config.yaml
norm: "layernorm"
norm_place: "pre"
grad_clip: 2.0
seq_len: 128
MLP neurons of a small language model. Each row is named by its layer, matrix (up: input weights; down: output weights) and neuron, and shows model dimensions 0-191. Each number is 500 + 50 x the weight over its row's rms, rounded and kept within 0 to 999. Numbers have three digits each.
After each neuron's rows, "fires after" lists the tokens most often just before its 100 highest values on Wikipedia text that the model never trained on.

L3.up223:460484543549571438539387489494490454481559470517489503556449466424478507511418454496405542530545554540388470488574425413523453413467479488494487514495499498525555518473528516489471495518434517457544464409466517550561516527463560479436472478559444499497472500525537472497417579428545430469474444539499508434620433563488409522485546505528396471532430501625548548509561522522464432572492470475506495534456430528489544496500445454411585416526415477437516564488370529483499580541522547468509474507587614491544550417494425481419626522491512555435520513423498547461458523482539542584
L3.down223:508561434508548566420515484573530556453447467607482453520525429532442535542532616435456460396506558513556492511498513586419603502493471480494460473510490529391414542521467504523549456515539469500495453452541531484516493552566516450427529528517552456516431467437447527462448458480530523443465567493398484623374520445538514462560493507405538469612500533516478447508456488547540514427514457524556515531496505390552539519482544553437496593473450391443509531539532418401555610604460545532447491563443504492504492449414509491516497558443520484596506517519590469514555541496479515528
fires after: " the", " The", " German", "il", "the"

L5.up376:442620474449511486582472410518495469604453526607519522551527560525580512547377429593485566535467458458459464525536500522479485480500483501437564451396539398529527509455485558470483520496468573500468543451358461448551476529552533437481473535407507585472383514455582478533490518556485463533601598450414466525463521511516511496530560484496492510451517415468525550388525498402487498567543541467484472525522532442438455483514501483581537452576492480518521480549487528547496474525636392475498486501477454610567505509524552512443567516445462499484430379487524509487540463516526520487
L5.down376:440419421491496547517440476483523460491559516493529403466493533490480556385447456525546507486532520453468479504589473502392516539626580482428493397595520422481559553569586574488504400537525552492554427444513353543414481514472503514471415504489486470433551531415549485587477519524534528522532470581481537557543518486487465532536515474428448477465539456439471518509552494473500554467466437547540444467534455569493448513450594529426392492525494539525466492496487515529560515568545485490536439482479490448503513577538451515541526468388503548501412520633445488524514535606616537488
fires after: " I", " D", " P", " K"

L4.up86:555476508474461400497583555507459446527445504550421604509472517359548423498439516477402527483550537454524552552586474478404441472436455525482582480540445466508452449488448502556600511471522436539411495466512524542521451497555564517483503463606503551522460420442520616524491516631493461489497541530546503464591544544429453441440597505575533468547515524471502552510437503386480490449502555556481480508435435444512488594511546406519483461407501620482504519543493524496521552518459526513498536480447497450471492522476543475477504507518401514469565564446606459483477508507610461427
L4.down86:547385553424564450476475466519523524511580632495484468458430514481507475486514535614544450591544483595492503511457534594443451569507574484486494407487523468479541553537441563392420560509571509558636536525447497428453506548513432476525464493490488546442439546561547515468471421477445562524455577476545438498438497450537473518499526612508546510424449485438564485451569413456501471505443406501500474531428512478486441552452507480400490502444384475427537497517455448472528412474578508626516534588510473510456528474481549522531594543516523543484489529460524512547580491502517511513
fires after: ".", "ce", " /", "%", "is"

L3.up764:418499517503375498504515453536540538469471441463436458486470495538490543576419543446553463452507565525434514566505552469470459416420527425464487502439561413518495522462476532535543449475507460500590512458481492520505518514501530536487526409471459561507495420473569553432403601645517518546441438481510454470535559554495502487546488588439454495543491502478502542468535510395586425488532468508584454553395404514562550609614492513465498534467565503572577523547410542531454501555537519533455618460487511468549483510501445422436468489449524553450561524420553497527516523374496445501
L3.down764:522525463449430499454567375491501487493520500493466464491488485526495600480436457529436510425582523577573407510505521386483607532499536544459457539533506451575581531424526505388485467584483483571549534401582564498547500502433530549523490510444458435569516440492489533474528439534480523546508540512389534617516580546500483447511575473497575558497523517413484510456536518396466486470436380532467556546477488559511455596437508528557450523521502506464525497478446432520507516528546500521479529615432539389496438372483513595542433494451515547495483498492522470498504467404519580524
fires after: " an", " De", " Re", "n", " An"

L3.up283:513501516497478599431576469444544393451434538561455494484521503396514416510474519516544462495533488533393524415515543479526517397441532486421553453493532521427466425468476450448486642463565499439481561449416429549517515482451491562563492512498535518522461422505533581500504487517493454571498455441484478488497485519566540516513532534489500539550534474446601502502495411534586532541466469413418467546525513416477538484451469427539509515485543483559514594511457577548555472519610408441475592510567618578560551467475473552439518561569405522560477461441446448446559539481488526422
L3.down283:473490473590538454513482534482497467545511518557514513513592489527459534524527542395552422392503486429525481446401521515579469573541515548498422522506501532463546529522598535553451478548506459491444519399492547524388507516544479486486474512439590503451456451541504501603447571538460605500464539544476561562454488370474431530551469497542458534483538499514577430527462440472514486469592486577504476474530597593474616404497427471483536578417602526532405518509495496512484498548475498519516530460468642501422513510402485502546484435481548472585458467431506493478414463515492584550
fires after: " b", " st", " St", " Bri", "c"

L3.up452:434502484461410477492522387535463552408535453493467503446501569513527536545583535444555437451587547491503592482464563418536496511507451531494462484413460446592549520412607450563567480421521561488432457484496492487444522381457504418473553466455480526463392524476539579509454552510560507462577402538449533463459510486520582496533514581548596483538582490585517535449470439497513532434494446509545440543574481476546588554489508564496472584468477452488583552549418520524495473589506456473421550467554434463568512526531485491428498457432493567461474562483522569519564511469424452539
L3.down452:437501518601382503619491436512531530521568453471487501488586445514505483603567401555471509507421470495491484567514531503469469457539516453403490525447498536481476456443595548496514467451568508466551540478585618515517439560378512375403500571473491488460484409515470521438474474586545410425503564426470506545453478518539414469497507479496487506509503556497504435465598556457463481556514515487489535615524511582449531517515565567575458537516514424523493537544462542531551453538499434522554549459435440526549414481570552529503530474468466520520485531420439506568561486611442531457
fires after: "-", " Un"

L4.up1:544503482514562500508513513547459536512510449553452501508556573472595525629499429520464549469565611471486550416452534498541522483557446458430521495425552464570508566483581487433576550425534525455476543454506448535398502393488511486519538533446449588482489490460529525559458519543560519451538542439530561399547545543517531519487509572436511513493436419526496468462548484429555443479615406493494563570544488461430520444484485496520498463546503425472425641467435482524526460602539506506413432403461512508516376496454588568459586425513515563511480511481460442452488528451456536487
L4.down1:514499574518530545451478530379473541528549462583472453446526480560468467414583541505564559514511519503442444520508554539474557536451582505515537526453581524433488481485543482498473471601476419484544451448476510524456455500501484536533525438557568481465396436542554568514516434613418537469390487547462455595466503484501561625517527513503499475476449513422525494525497526577510492539510537499437549495512588582408519522509448450400463505424449583610439502527455458483419465437338457497479530457510551531477494448463566559447450537457437513529448466512466564460496582612514504541
fires after: " (", " W", " M", "/"

L3.up445:516522450559543456504484481528442459467510467501391493444423560509521465492433567525527472527502399513520475461531432457514510603442406524463561461432515492477501524439464598496452562472456509414536414446416485580559469497508565449513572438570433504523439539508624494612461580586524523485583355540490476477698526488407464511479494471477568611515553469476542559509497428451479476523449496448460487526578433474478516540505552430479476529506480524496534527476507483506575489469600502532467530491496514553502597464484505561461568462491448558418466505545458493412458494506535474531
L3.down445:378441482576491521597470450533411464483515512511616501457506430483500518444446530552453494533504419471523565448490512522505533476512465569579520461504476563481453565463401483572440471500499509449543483514432518489523571492510602517612510462423488540499476610492606547474419597489388550420488579542629508517564473459491484532474373522520465507422463469458541552505553474420487552507591533477498511506415515506474487528488521448522604390499505524555409494506570534495481533543495456498547486490485494526479636437490516493481513550552416523531465522547491473374427523453466455502
fires after: "\n", " Ma", " Ja", " I", " Christ"

L3.up154:572609547417433442547474542576515526593492476524445445436514566421559498497533536512374354535524516510523498509520452414421510469423482478571437450495452501495562421533480551509592494540472573526572678549475559418523493466548498497465445506546566492505501463492440457520436478506524488522436390494575516526480531547449564483519510558543524514427506524519459406496470520493545544467582410493544429545480486508566514467546579527514456494485459548553452471514540414422544498516472435539496552499505484458501585492482442476443587477567459506490528408479489506532608548460554427440
L3.down154:473538481473555397549601558498540492588502460438549439572453366577443501413505481544498482462390527525462461478489475472512459502544407568452546515399504507482487502544529507457491505528448503475556466532538537657567461531478472467474601504530478590534454543548533587441502432449511471501536464476470436429533458487457532528514590476451535424485540556520509523489444544467527484471479518543422512638505458541428598482435504496464533428498443479583411463512555465402461578487580538541436551490497507545556541497449460537586479456497520477547481592504477502547571377444479515514
fires after: "y", "ab", " Ab", " de", "es", " Ad"